config.yaml
num_hidden_layers: 13
hidden_size: 256
num_attention_heads: 6
num_key_value_heads: 2
head_dim: 64
intermediate_size: 1024
vocab_size: 2048
hidden_act: "tanh_gelu"
norm: "layernorm"
norm_place: "pre"
norm_eps: 1e-05
positions: "learned"
qk_norm: false
attn_scale: 0.125
bias: "none"
tie_word_embeddings: true
parallel_block: false
init: "normal"
init_std_qkv: 0.0187
init_std_o: 0.00367
init_std_up: 0.0187
init_std_down: 0.00367
optimizer: "adamw"
learning_rate: 0.00118
lr_mult_qkv: 0.4
beta1: 0.9
beta2: 0.99
lr_head: 0.00443
max_grad_norm: 2.0
warmup_steps: 237
schedule: "wsd"
decay_fraction: 0.495
decay_shape: "sqrt"
final_lr_fraction: 0.05
batch_tokens: 32768
max_seq_len: 512
doc_mask: true
train_tokens: 247100000
max_steps: 7541
dataset: "wikipedia_en"
MLP neurons of a small language model. Each row is named by its layer, matrix (up: input weights) and neuron, and shows model dimensions 112-239. Each number is 128 + 24 x the weight over its row's rms, rounded and kept within 0 to 255. Numbers have three digits each.
After each neuron's rows, "fires on" lists the tokens most often at its 100 highest values on Wikipedia text that the model never trained on.

L7.up195:182161100121118109132110164166122128130107148174139154134138099143129099153114133112137109133146142141071091134105116125103162139110105127158171132134180153114095140179144119136159102123123119123087132073093142120066116118132107116124123093108101145169131079120147117153146190112154146151139162110133124136158108120123143157119106133140074109153136125100175111074099095106155096104172
fires on: "se", "s", "tch", "ly", "er", "ary"

L4.up257:114173129128117096142089098134088136119149110114129145149134129124177084137118126099125119129115118138137117126101142098113127130142173127146109142160124123101109064139185106148091132154159122106147149162105163095116164122124167132168147093089128145105165134088166122134151165142138188169088105112141136131115122119126139162157133126111139159122110133104097153136089072148145148151143
fires on: ";", "duc", "di", " |", "ev", "•"

L7.up721:111131116164146124124173125136143116103134152141132149153119107125085173145112146126115150162138132119120151128157163115144173154142122171163119138087131146114151124137131099142123110112124113126088065118138119093123175145134124126138115178111121163140087159074120149093154121126116115135097116117125128142076100169054115170169098120096118091109117112095124135096098154155102162101114
fires on: "or", "al", "it", "il", "out", "re"

L6.up288:138074131147121142141109105150141118172137127141124115131127117116140113141124162136156070131106165116152114128149119125109150128169078110129130094128125074079134114109080121131167127112147145094098136134156131152095111089113143129184186109094128108130136121129144124092127166092101154179120126124144099116120145112124130167133140151108122145119143135136090172092160136129104133135141
fires on: "d", "n", " and", "y", "a", "g"

L3.up598:133105143135099087164178136125134143141105193142131122149087095124127125144088156112122143119134155133141118122106126122129159137181135110133129140105083156163058110127124114160147093129116141123127142063151109122099090124138118104122110139134120144155133158174123121129163149102128153165128168131174115119164125122084145121128151105125145137137133143081089177078090143124147137142153
fires on: " and", ",", " by", " with"

L6.up579:150118154129102118160123139137124115120127129131115118144142088126133120155124140119127089142121167114123084132105096148132146136142115144150145137161114088074093088164139146131125149118120133081091150141105142116066111110179120125165133087110121142130159129122127110126170148119129124151112152129152101125159124111155171153122137155101120149172121144091128152116109147127098121145177
fires on: "s", "d", "y", " can", "la", "er"

L10.up1004:160094143150140162131133081118120110118178112109125179126146133124165083094120138115130108143194126147158126128121111138141139096194103109189152143154096107153133119115100098095160111143124157147144090143125123144135090117101118137116153130111107116148142111105147145117139162090171125164138127104110094072118134110076121122114136149167136140149129149111097115101119144116102155125110
fires on: " who", " that", " He", " De"

L5.up8:141148166143090090121181074148124131116107129107164132124140120151123102140121163132182117134132143098103115139117113174169081147157165125113137149095131117136150137139141155137167106135138133125149149126100157184103163110114107122145130096117120167159126131214085142148125140165100143114108112101128106109116115166090161098127178101181156126083136121118098160107151195152150119131151
fires on: "p", "g", " be", " and", "in", "e"

L5.up405:116149130136132110124136112131089161169137118153122148162120114124137136086158127120129144109163139114147142143086100129119119157085152138178072112131134089159137143159120117183122150147120118092152122101104114131083105150155117133144166117104123120113150133159121109102151103099098146151117105110150103083093156160155195169134108115106099137115080121141148160121124129153094127121155
fires on: " |", " is"

L4.up216:100114138123159143183076126144097141149136136183146133156102069128148141123096168126179141142153124084137127134098151123141118116130078177119154122124134135129113147149130124126144126115139131106155090140148142145106149097162131092139167144129120117141139100122086130096116172120181156161126150097122158117147134122096158112139108142092118099113146112108110077088148115139167127085112
fires on: " and", ",", " while", ";", " when"

L7.up432:130082120163100141132143117131122105140171144160108115123078110143123092156110137119107176094176151123102132114094129109131127133145140172134133164117127140120112158137138105148150125117143157091113141103154143108131135120128148113148104121096094158150144109126109104093102160079110132152133154137111140157154129120130151187130131135123105137140130130089120160105109141099088181118092
fires on: "y", "i", "ot", "I", "w", "ing"

L7.up359:133130126108129134167107152140133075095164126129092165099126111109148122109114157129106156109144142132133122152129104121115143163114138150115163136111089115146123071133198154135158128128122112142143142081163170080145153142144144107135111102118115153149140134140172149160129107130115144146107084141127143132149111109147093130150100147128123112105129181102101136123119093152157111135182
fires on: "d", " in", "ed", "s", "D"

L4.up342:131174138106138121115140113128090136092145137156125124133093142134151112131116120076144112132124141105112102140165179093139130114130155114112113127110111094099150108096109138150115063084114138132125164138150164126117126136098133118097148138144149132140110108128104144148135144118131121104122141077124165107138117123154144145112082169096119137113143190137134143150126094145157083131135
fires on: "History", "go", " while", "ment", "view", " place"

L3.up649:122176174117145107099150142140119125050171136133133129181097139141128098172113115095129067134107146124121160123127172127101155113130151123104070115135134149145126129083103178135135134108171107104085145088112113114106133144136139166102114141149157141129120090142131123121131140147124082132138100120135153159147126070129151142145117128174131100130118156164108095123185117131124127125102
fires on: "R", " place", " event", "ch", " lo", "go"

L4.up60:144123118124152152160098163156115118127142102136125140186098145159179161146131171128158109127138119103106135136110154110147157134124139143120112135120127144112130113123117155140171163099111137108148103123121113125126138108151116117164173103100105127112153139146107129045128190090158147124130140107110133136115141124180145109139102145107088152141127137118145125114102092158119120134116
fires on: ";", ":", "\"", " —", "—"

L3.up474:126169114150154126119126110135122158117142130148132131150080127136153127115132145135145113142186123086147085153091159143155130151103115148093131109097113124128107092163144147147173147107097137093157139130148097096131165136159128091180140144076103154179167104117093117130125081109120150118125090120104120120127113143117133105150102137131127149121087160133110119101106138134101127119125
fires on: " |", " ", ";", " 0"

L10.up505:119105126114131145137095142135127124125099120079149119124113097115132125095128084165150097116186186148104101171133127160136157130101159142150128118117112121139147096119153107155113122137094120126130143165068094113164111127136088107104088131134136151157108142140134131082083162102123140098140145157095158130170149168110160106151157158131101076131128153084127119104124109115179123175127
fires on: "M", "ru", "ception", "s", " wh"

L3.up356:163145112136116158138138162121108141094124132132144113135114127099172098125125126100169179116170145133131117129102106142133173115143118170167133137109104133149069073146198124158155133117120138124182115086117111103140138128185112079128138105123122195122157136107105133140145126124149155109132116103152134111136129143117121122137089134119134118127098151119124122106103091135125168097122
fires on: ",", " |"

L6.up914:126117123149147110159156085172128132130136119160131168129096081136159156105102146151134108122158146074130115160125144068158103134106142109134100098094132160140109108142142077134158140117122127082110132092136160106096129115159100132112147147102136119160107137098146145112114116105139168150097131118135169104132127141136145116151119143125108121108100138147130113099085093161102136149133
fires on: "an", "/", "e", "d", "one", "A"

L7.up132:162129071148137115145151151133145130095163120148102115138067078119144206124081132150162107099159170128129123118124145158131113101147110179113173162138123132141105129134162104162118115134122101136121100060124104096106105105142126092129145120114111127131145129116110165159113137143135158089135127115140146137153095140152122117176123141163107115092144139099115149104123088145172160144143
fires on: "s", " P", ".", "t", "l", " |"

L6.up431:133146091114141124129143145169159115134108092158114140148115123100145152142097152141146099122159123087122143143162120184106132120105099116116156135110183116132078134111176094111170097074088131132135095090114123151045131117152131072105142136099123154128111087132135145097104118151125174117125127144123143124169146159106129114151126166148083143096131132114131096098120096149143111160141
fires on: ".", "x", " |", " "

L7.up647:116147097145166123133179099139123124147109154092111136119102102096134142119096119140139120122148158096122125133130133104090169129131145121139170133125168079096109153139118107163140079120132111125095118079134136111121106093116137138117133096118098103131140132102144110159146110162138145144059130110143098118108096127087119107149171148131140146090060154119144157084135146124151142113130
fires on: "-", " S", "s", " G", ":", " K"

L5.up649:079128100125142133147111085137094187173089138133128143141114125190118129115140134145132071121113127099148143133156126117149136131129148125160094129120086095087128163141114117116120129124120076079104128125142104124086113121124113168152147143140111118159127105145094128080118125134123160177115126125174124117125133132156164130146120169095081154125160147119129145096144168146114131147148
fires on: "o", "vi", "e", "li", "l", "ha"

L6.up455:149124122142142158083146142146123150133124171120137133126103114171149160109117137120143124110157082110148114143154101121151094156140093114138093119192107144120142066125115136142142160116099122162120087121126175097137121135138121175125111170115116126112149161130170129147136133125126145126114130111150114107142124134133127121128091149111091120097143123138116144088124097160169119157156
fires on: "'", "ist", "on", " in", "/"

L4.up654:108150096144167114143144130125119109148139156139126102128076102129141124122113110138105134145143141114137103156149157110105147133091120155117107105121128135108114098139147088136128128111106137140111123099134145142126138127142123076115110132144123081149094143108126122130188143142157153149111166142129157133115108109110114126166088177099113155092150170105134142091147102163112130148179
fires on: "/", "-", ".", " sp", " co", " tr"

L5.up237:135163136120121115141133073136090110160135140122122156168134135094172084127123094113129087116185126108156136103075103145141190134133146108138078145167115144100105049167140137179153157116145104091130110104123124115117114165160150123153160104122122150137158132146128112119180161143110159147075115112153145132088151179141153153165123148127131145086107164127132141129114117144134125102159
fires on: "-", ":", "|", " |", ";"

L6.up523:101130114131152135176118132130102153137153137075132131145114101123129098146103197126146102109122148153096128105113148134123138123133129144119131186103069123114127153147149132099163106110125096102154152170118115161131156113147126101131146086130084148141133153109126133132119139116134138107126092162147147118151100153143141073143140136143118183165173130171138136126069171137104113102117
fires on: "ed", "d", "s", "red", " that"

L7.up782:158131132143139130137102101144098095140158106126138137092155105136119137104095127094119116149098103106130076117113114179161123141171145123116165152099157135102143108168164190136148110098084175093144154131114162164125117139157120155162155153083106167113088208118140122142085159126139102128080098118178111110155125130094123132128105123131106154170157106108109129143101132125148139106129
fires on: "ular", "ant", "ol", "val", "mon"

L7.up301:180085150186132163112122067164139110121137153135099169128084127124190098114149134161156153062140134113118130130148115097127160186154112145133117120168170141121135087141167149106153103095108153141105058127126095090128165113139164107149138153126114129144106138131108153109121096143142148133127134145123118120126148139132108126153130161132115123094144139100111121116106112118110133094151
fires on: "c", "ch", "on", "ter", "C", "er"

L6.up1016:152085137138121104150120105138116094133153120143120128178112113134104117133087107111138142116145128055123150161128112159154093114130130143110167154135143193103151129102135134149139115112095135112178119141127157128103114109154152130155123159112121109126128162163135168121127103122111125151097102134106111107115110137124103126141147165122121095117103141077073110121128108119112147122131
fires on: " of", "ter", " C", "o"

L4.up703:151106094124186166147113129141120130089111146098118150143119108103167086121129145146094094142124162103125118144158163107131145161174116127139095136146123148127112081130178135110101124118100126140099104106139126097115113137153135105131117104114101152162132121092149138142138158084178129118103131137159115101120132096142103142147135161108081143119138147146087133129156159127113160160127
fires on: "or", " 19", "in", "me", "re", "n"

L7.up27:111123140128112132127140120141098117105118120131124171120148127141144085142099143139199141155189144127138125117141143154134116139110104107117105138101119113131142119178117148121157118084151119152118110113084141119093139132103146144153162115092128078115125105116145107142099127097118150104119118129130113080132143175107169117141120136123128093150142145130143152127111095156080111113124
fires on: "e", "in", "g", " "

L4.up306:131158077120208135161136152131123120150126149146141131150092100137123125168085139115143135166150125093121126137145153118112140120068106148143144105073170104128080141111133106135150078105110144113116109106078160110131151114103126123102120143121109136132143060094117099118136143148145155127127143114178084111148100152125103146138129130110119135122131118108158136102159156150170173126129
fires on: ",", "-", "y", " in", "s", " "

L5.up817:129170123100156152135109124140109192114144138092131145168142105140118139118121153108167112162144109081130146143100157190153109131123178118107090113127131115097150169153126186146141155144119075069159168138100087159082160116147118119166157077117119140148119092159109107120113103136076150109136135108159153142077119123145166119146147101142122128134131131140167141145118149128134114129143
fires on: " be", "e", "c", "s", "ge", "ly"

L5.up760:151145118119133092145121107129141126138113109151118117143137117096169089114108160130107116149137161097153127133126165124121114139118081149124127151129176140152094093148193099101097125109110153126151143086155115120104136130153153100113133098121116099157159147129151124136122134135137145150120138129189122108143117129086099119139140156169147126096136140102074115118145095137146163131181
fires on: ".", ")", ",", "in", "u"

L6.up648:142102133142123110125132153128145149135166136136127130128116117116100131122089161122127132120144126105129138132171171159147104182155095186167144133156133096156107072146149128151121074107103136128129108121142157133116100129148102180101124117112102085073111144121148109193116118163116148126128099124160129163133100143117127133130110086124129098122148154165133190118110117161170120128130
fires on: "'", "s", " of", " in", "d"

L6.up938:152102141127171134172128152165065151133145113132123158143090123168123109124147152155122105115164111114157118132120145097155168132123091122094135096134125103160133146110119126169152174150109142116153104171132088168098087123172116132161116106099152139200161112125104122082141152097126175122132095150106145114104105183141146103126085136115140139116082166149091119114143135136095107111113
fires on: " |", ",", ")", " ", "),"

L4.up223:164163122131124104115146128141111123146127107159127108142087117112152115115114160116136143129161148144153103146111094156105115140113116169128133131141101134112106083127192133150170123114084145146178122104089141069129129128163135089169147077122116155141178148122119131138178103136113124109132103143135100075160117146101100089133107155112129134081045168173123112115144107120127113106169
fires on: " |", " &"

L6.up482:088141140130113142113142107137118089166120139132093160124088120147117133110100113177115110104161166134151123140142150160133126111089110155172158133138159111129054144148113088182160107104137115099068157063131118120106132136113126142147136097150083116100153065063133137146160133126129139163126128136109089125140109121130178145163161144114114108127115169072158117107122172140164139123129
fires on: "s", "h", "P", "A", "C", ":"

L5.up342:142171096130152113121128091153113167149109139154119177121111104132118138159115137135139122118154164074133133113104151111171151130110128142139143120100160157160138146142094175195145149119123103102156126130128145129074121091119142170160150130113124092150131088168109104120158141104159176168127110123153141140125110145141130100138131105154140108116133132127120132110109168125083143141134
fires on: " |"

L3.up95:090139123139124085168106118131111132140145125086128116113122106128135127130133145112088091138119156139126087129100111173117161138121160131190101161147162153138108131159132157180130115145151106115129108095177149126122122132099150145131164099119136133133088108124148143141159123119146111181107121132125127149089118135118121140129151117092123146091169118081127161131138122157128107130142
fires on: "self", "tri", "ner", "|---|---|", "do", " Minister"

L3.up567:155118134138119158125154058131141090126153165101139127175100102066169126100122148135143129109134170148138130129126127140125161149156112130156120150159121135147141055143158161215142121125145115160174135114149094104152126133178156111141126104105132128165165167088159137114138101149163157126105100092118151108097104130130116106138100157097124136128105166138096119137122117159118114139140
fires on: " |", "(", " (", " place", " medal", " p"

L5.up278:125097139123153154134128100129123107123161125125108105141067120145159163160132182151139128150154114117132120124090175121132138127124116178123164110117123071129107129138155168119132140097111135119119099114121130156076137142121115109190123103106135123129168071140089124085104172096164139147137130111156102140143084168132176117131108146134114134143109173147113147122095100137123154122109
fires on: "-", ";", " ", ",", ":"

L6.up398:119145082132136096116118080140113131142151110105139181152112118174126161133069161094145166134120152094142128126128118198129112131098120126145163115081158156176111153185166152151184104120131139105138135100098154146077155115123121130114137102124114121129155073098141146096075105123098143128110104110144114125122145129102194134156093148134158133132100142134130124113095098147108123128131
fires on: "d", "h", "in", "te", "e", "bu"

L7.up599:170129111167141143096137120160145142132140168111095132136090100115121108110124109141155150073143158150116110162119158123123136136089129146116091105153167117159131084132158110096130132113108168146146109143134122141116202134173128094155109130143116140145129145126135126094144124136097170078145117123129107136108115202095143122132107147116127101133096129165143125128103075113143173135131
fires on: "%", "C", "c", "5", "P"

L6.up495:126133135129135147142099105153124156111105119111137134134144086106125153089133161130159110109101104113132132132166143172230109176138123165166146108117107103073116121126134137100139135107121122072168120144113156120113088122143152132121136132112120137107145124146115142140129106130140149138156123124146113106140132117143132101137142162168100132131101158126146124122101143136141128126132
fires on: "s", "l", "e", "pe", "co", "per"

L7.up666:105197089150154135117163126133134150107135148129110119111115107143153157145091149126150127105112102110141112130112148092139135176122121172136122128109122104157121121132120143169142126139098118116195135094126147165102109103090115146146179137095133099131126125121115144090162109097124157129110146118153112098123089106119178097173116109126132169133124137116131118110110098152111139115147
fires on: ".", "l", "s", "el", " "

L7.up231:117141140147123115138129127153069132121138132151074144142127127131123130134138127152125119103175121065130116121108133130140139111101125136115104136069160164157119139149146085149119105096115174136171089143130102120133158104147173163154132133088106154169107140108076149132179142128135141129112161156149112136100100175095119146219112154104116066119105117146101115093130171179135165124104
fires on: "ri", "i", "po", "o", "lu", "ru"

L6.up363:164141119131106144087098136147101109159142139139133115134137125082125088093136174142122089110140196119116116129143099138147135159176137154127142131174111139135108096111136153168115145101103131082106149122136113111132112117181110135174134111117106110112133141129149101185138158127161117130116137128175114112125132100138152105141131150122130115126132157176123184113110135127116145128151
fires on: "s", "n", " of", "a", "st", "l"

L7.up1000:128089120144094145152094150158115080152137095124107133106091137126138123151135140174112148135165145130118093126115133134153136095136130115116150120129110115165136132115083166133158146102114137120130106110132118114125090136138127117175164116109137149116157110129136157088122211092121106093127126117131097135146114175140137141120091123073110124115141142135125145090131108126160127127092
fires on: "\n", ";", " R", " B", ":", " M"

L10.up1000:129161104121130144127135161140140128149092114115094158150092139101141163091130130174134125170130155108162116111142156143095114180120114133152144099088135109087107120132117154138179167122114102170138152144121115072127153124155149110139125094119098118153121100127127125118120128115154135092102111133131134122141118164131124130140105137158101159100119130144151145133154101160148134139158
fires on: "op", " U", "est", "um", "y", "em"

L6.up93:155168088149130119131165095140126118135157115154111129102128095164141169133137160119127112124126147105136120109095135081114138134176148144137103127091127148127121126127118105139170125107160112134132161108136184140102149129123129129128173073085126081162159148115159145096129143109117128142133118162162139097113134117096161124158087152189088135153090132169119099111124107128136121161133
fires on: "e", "d", "s", "z", "t", "en"

L7.up592:152135109160148149122158130138112088145127120130136109159085125151134160106116129115131122130154162054109133125136126104163107108108184172130121106129147161104122130112132113141160091117145113150155105135123150102127134128147158115126113117112140152137065156128102148134160122163106117142121120143132120131144121169073132102155132133103076124126134111148091125100124165146105181147140
fires on: "o", "n", "ol", "s", " of"

L6.up866:137147142128167117133109142143106123147119185088095111141121160135094124142125156167134136147109133113093093131112129135148119168117087082146130143140080082119148082099082136141139162099135116072115157127105120119166114108116121115142122147134109113116173139135064125122157171078140127133130133150141110124114135135147150119156133143128122139142132142109088159100129141168152090147174
fires on: "d", "s", "ang", "n"

L4.up994:121112109148124158141145104145110075142147168137110129104104121168184103116119127148097166118130137101134124124145108097105150125129111121133115168150082121102128060125180129101110114128132153127128111131120117083127131135160176132119128138141102099119126121085142137119114142127142143195122146172128107088124149103141108127143113191090105147141080138163075131087158135108063130140159
fires on: "n", "en", "u", " (", "in", " N"

L4.up253:119163118120099091144124089127088153109161084150146122162112125121150081120125138098127132124178176147146102155117104196164125129125117150165129142141141132156114098164148123185126142122122117103151148105137174122110126133172121147188173107110136140157162147097146115157167085121130159117093088128110124114144111129131122107139100127109130109101059180132120089127095103152100113097132
fires on: " |", " 2002", " 2005", " 2019", " 2003"

L6.up254:134126103141131117102119151134091075110128144124145191102105099096141089121128145110096177150150168088133087114107145116149168136141133142148123180122174175151109074161146141143154132112139132115170158107163181113108157146181129118139114100124113130136140139066160128090091127130124145121109104145116141116145119106145132107129112129109143100160087138161091147119154134174126104146158
fires on: " in", "d", "in", " Man", "ian", "man"

L6.up265:141122127165130104150120099145109114082093160139058127129132124146159124122153136122150091097147126116147104128110123112123142123144080141143117130153138155134138090147141124130116130135133114108079120092134122151092128120126150138100185162120125098135147147144110132128155161129168161129126150100178113073151134110123151165148121150187122111152095117106086169088143127138102182166148
fires on: "y", "e", "ri", "li", "í"

L5.up320:130167139139138157131137099150121149119185130123125108153115109140105088115128150178129118112162146129139080139142117121118157143127124140175119112130151108141151121176174107140147107135122113156165107119105131111096133127139149112140162107119137126132124138116171114111146126176116142159111175127127108125109113195094138112140099180125101184100109115115119082075134089127099102114137
fires on: "}", ",", ")", " ", "r", " &"

L5.up695:099150108167100087152131094130096138167123136150117175136132103143137145092135126124126133093146125116150135154107129131151149172102168130153089105137127125134116135129145091165100168129103120087122095091127118123099104133145190109183148126117122118132147085156143105131158092135109187155074146110152098080135105126156154156133107096125114145116099148136115133116122140140119137150161
fires on: " |", "\n"

L3.up772:111167090126160119144172103150130134142124132124084130165130085132153139109113139158143109112128111124133126147146138128134132144092134139179112116106136138162130073148136122127139088118112137115152085085112109123072155129118167122150158156113134141152141127106127113121150114153150163171105108119142106107103115187115138086153140112061124153104156129137088128100081109180118116142169
fires on: ".", " ", ";", " |"

L3.up732:136138087120142165113149075131129126131149107126092120174105085087189146131132116160142141142127136112128111131171121114118133124151127126136144133147150101122122136129160165134107095132121122152112139095112128139110127146161188123121113109111126090134105175100108135102133118112128110125111118151076139096119096140134139127164102148114107094127138141157124134123132122138151155179114
fires on: "ur", "-", "ip", "ci", "op", "im"

L6.up1003:164145147138160090117131128140123138124080115130135134180133114131098171106116165137144126157124138101120124115111129121163140139192154132153167135090137130120118151151138081107148079117140139121157070152093117102116112137103118131136121100129127134165110128133103122095126161141125130158113150094118138139130129155144126113153128111162105116101146113111077120134135143151097133133122
fires on: " Pe", " Be", " We", "be", "ward"

L6.up247:077120096111155145165097142157117122128128149135113170138097105142155112162100169152156105117136101176135120122106175124173142163141085135077121148083078158158148139138173122118128124124135086110162167145139130159107101094135128104106126097129117096113150118136125130156105202153122137117106109114144130125138133112143114079135119145126147109098143150115137147119123179151131106111174
fires on: "ed", "ve", "c", "st", "d"

L7.up1022:081122107143148145145108100129144112115130140186149135163110107121159136122104128093136129128122118063153167137120160083154110113132105147134139159106125098140145154155184128133149156094152100140126095135151164103125111123143111107134123099130105157119128148071081172106141151151119145130109189134107125134117127113064112122137126126107087112118128103128114098086126162121123146114112
fires on: "n", "or", "re", "el", "et"

L3.up905:167127132161127152123128114141119107130116165169085139111099087096130115122118114154118123154142122122127075134132146122152124179153115139126141126100122116093094095137158125116162111110089146113137103122162115121118150147113132096161136139119086162179134117143128124163117127159137135128077121144137090123149126145100130110172086168134135151140128197131109106101155114122125091146157
fires on: " ", " G", "|", " C", " c", " B"

L6.up317:142147088115134136152075170152113125089146105103144135161115079102110138125095164083111145174174110141102134153089150185156167141131141149128128130094112135140130146140160148138118118151113181109164088110170182167118136124173088112124142135046117148122069109131111133106125160078158141158132139154134135114147107116128124136132104136125099131166154108128132124149098087170108126107105
fires on: "o", "ial", "ite", "ent", "ative", " other"

L3.up88:111133146156144128113143092130110166091136142139082123118124135092114124111136145150103108143132118129124086135142173104149110157135127140185134146141141119129099113177148125127137099126126117141127106127150126136086151125115178134192127117094110107161090145107161141102144131141156120149086153157130094106097083152109151092168113156115137151133147156148078159119164114138103103159139
fires on: " ", " re", " con"

L10.up178:121085151137106126137096069121124095122137141107121138067108114143159109118134133097091148120104123080152128110123154169128114169117135156103122132107145161106136134109130116109153149113113148084163092120127125143111103106139125099142145114098113122124154115156155146154128122077178157166105135118163089115144139130139109150139100157157104157158119103134133145133163096133146146111132
fires on: " was", " is", " were", " the", " are"

L7.up1013:114136106141124161174122157157140141157148163124084108115108147146148122171115131152121122096135138094115138117136130145140153147126109117128118169137074090107157110087111159148167106105107076099101085076142142101102108108136131148123162173109110143094091085111104122116156128103145134145151137135156129115107147154121128116137095161097080155144123115108145114123115132132124101116141
fires on: "s", "d"

L6.up502:097132095102146148164131151166122188117103104151135130151103123116111175109110191168168105129134138127150124117144171179181101135137164151160149154090126114071135135146119127127130109100071101110139185140114122135106119088133142166166131101112113105120167087113133142107107125123105149126099131132147108126125118135153178087149124141162112161122151164112133137113106154140143130143150
fires on: "s", "es", "e", "l", "t", " "

L5.up266:116129144141133102142145105129105146164110156117100150117137134127125088104145148100117126122109144115148130136131105150127137155092147108151149149119108120132082099150154130121124120127116117061085085116148168118104137134125157149151140124090118154145165101155126120127149106082151141152083093162142077058139137146130132156135136108127139151139072133143110163116143124179124092136145
fires on: " is", " ", " was", "ad", "er", " were"

L10.up773:152125095116121109142076143149127103137104168136115162171124106109097142149124129134149167138145109131115116122102161158113155092113072156123127140110115154181142111118166157135133161076084112069101134060183126079134164133156118108136133153150087187147120125126100128128149146133129132101135123134160094137114153142100146147135136140110110120119146179058149154103108161128152149126158
fires on: ")", "l", "y", "round", "li", " years"

L5.up551:114156129115149143144120104129095163146121157143138126139131097126144132143125153109148126122143126076146135123134173130156138123097144127153135125100147186170131148195126143180139151108131124094172119149111145117096105098117111156106179126127135074134142092159150096125135159137163159147121173080155141119144097137147105085147109152150143096079135143131128118117106145153107155113116
fires on: " |", ";"

L3.up153:084132127129167126108131062118123111143138144118102132121085110116151139123124105165107131126122129114133086137174140128108103114084167134094052122134133137134131129102176081111091133133136129140129137093136112127103127128145189106112110118129097099137106146119085130107177123144126135166107126182155133128134109129083152132161094150061124153108132128144158177124147158149166125159160
fires on: "-", "log", " co", " mo", "op"

L6.up527:151173129159109107102138082128128161123137131125111115120130118085113122098147145160125127086137102110167093136133114152170130147110129172155160117148119092108087081175141152143164106093077128145128087120108128072096149102133162141154146134082125119096148122122161124155111105119156135148124142159170123095136121185091111122165125162148135157123119153127123146100075176115111077157148
fires on: " "

L4.up509:145144115157112127135133144131112128113132101146121146132094117079154114105118140167127138148171149132157137158107125149128141146138154151147169140172111133109124090125173165169142130123136103136127165138089141078109134135190127089147142073098097134119152128098129138153180129140167160128103121136114140091081135116113131179152092151144121152120068142123089098130113088135123136141158
fires on: " |", ":", "°"

L7.up93:153135108131101105157133124143106157128123141125139167146131095111120107150097128128093083155120141163139129155176159117122151154119102132072205136110130159132115115119138146197170105137121104141133115130137159154157109103117111181145120147111081090114105112127161141116173128150153138151093121137150128073118075135123111132123125147121132105109125129104106155137126133120118154104148
fires on: " fa", " a", " its", " sign", " first", " gr"

L4.up2:145117161147101133147158125125082166123108151150151156136116097156137149135106097108127093134124167107127091133152104110114151155148138142143092141106153123115121146139102129132157149125103138109171097113153129149104081135132127123141144127140120169168137191152116152105169126090129154177122160117158148096170098113084146103141109125121125152097101127124115158069142134156134132130146
fires on: " and"

L10.up957:138117143135123142152095149132137146116137176161095122122078117124148102143155081118153182129122144098101126113116134165129124134120127178118173143117090110093159137143183152128156155123131086133158149115120106108069134120117153129131136136095116145126136165137091120074106132106139117156094180127145119124150119121133119140158119135151074150147155121087140146106122142115132143125154
fires on: "il", "y", "us", "li", "i", "in"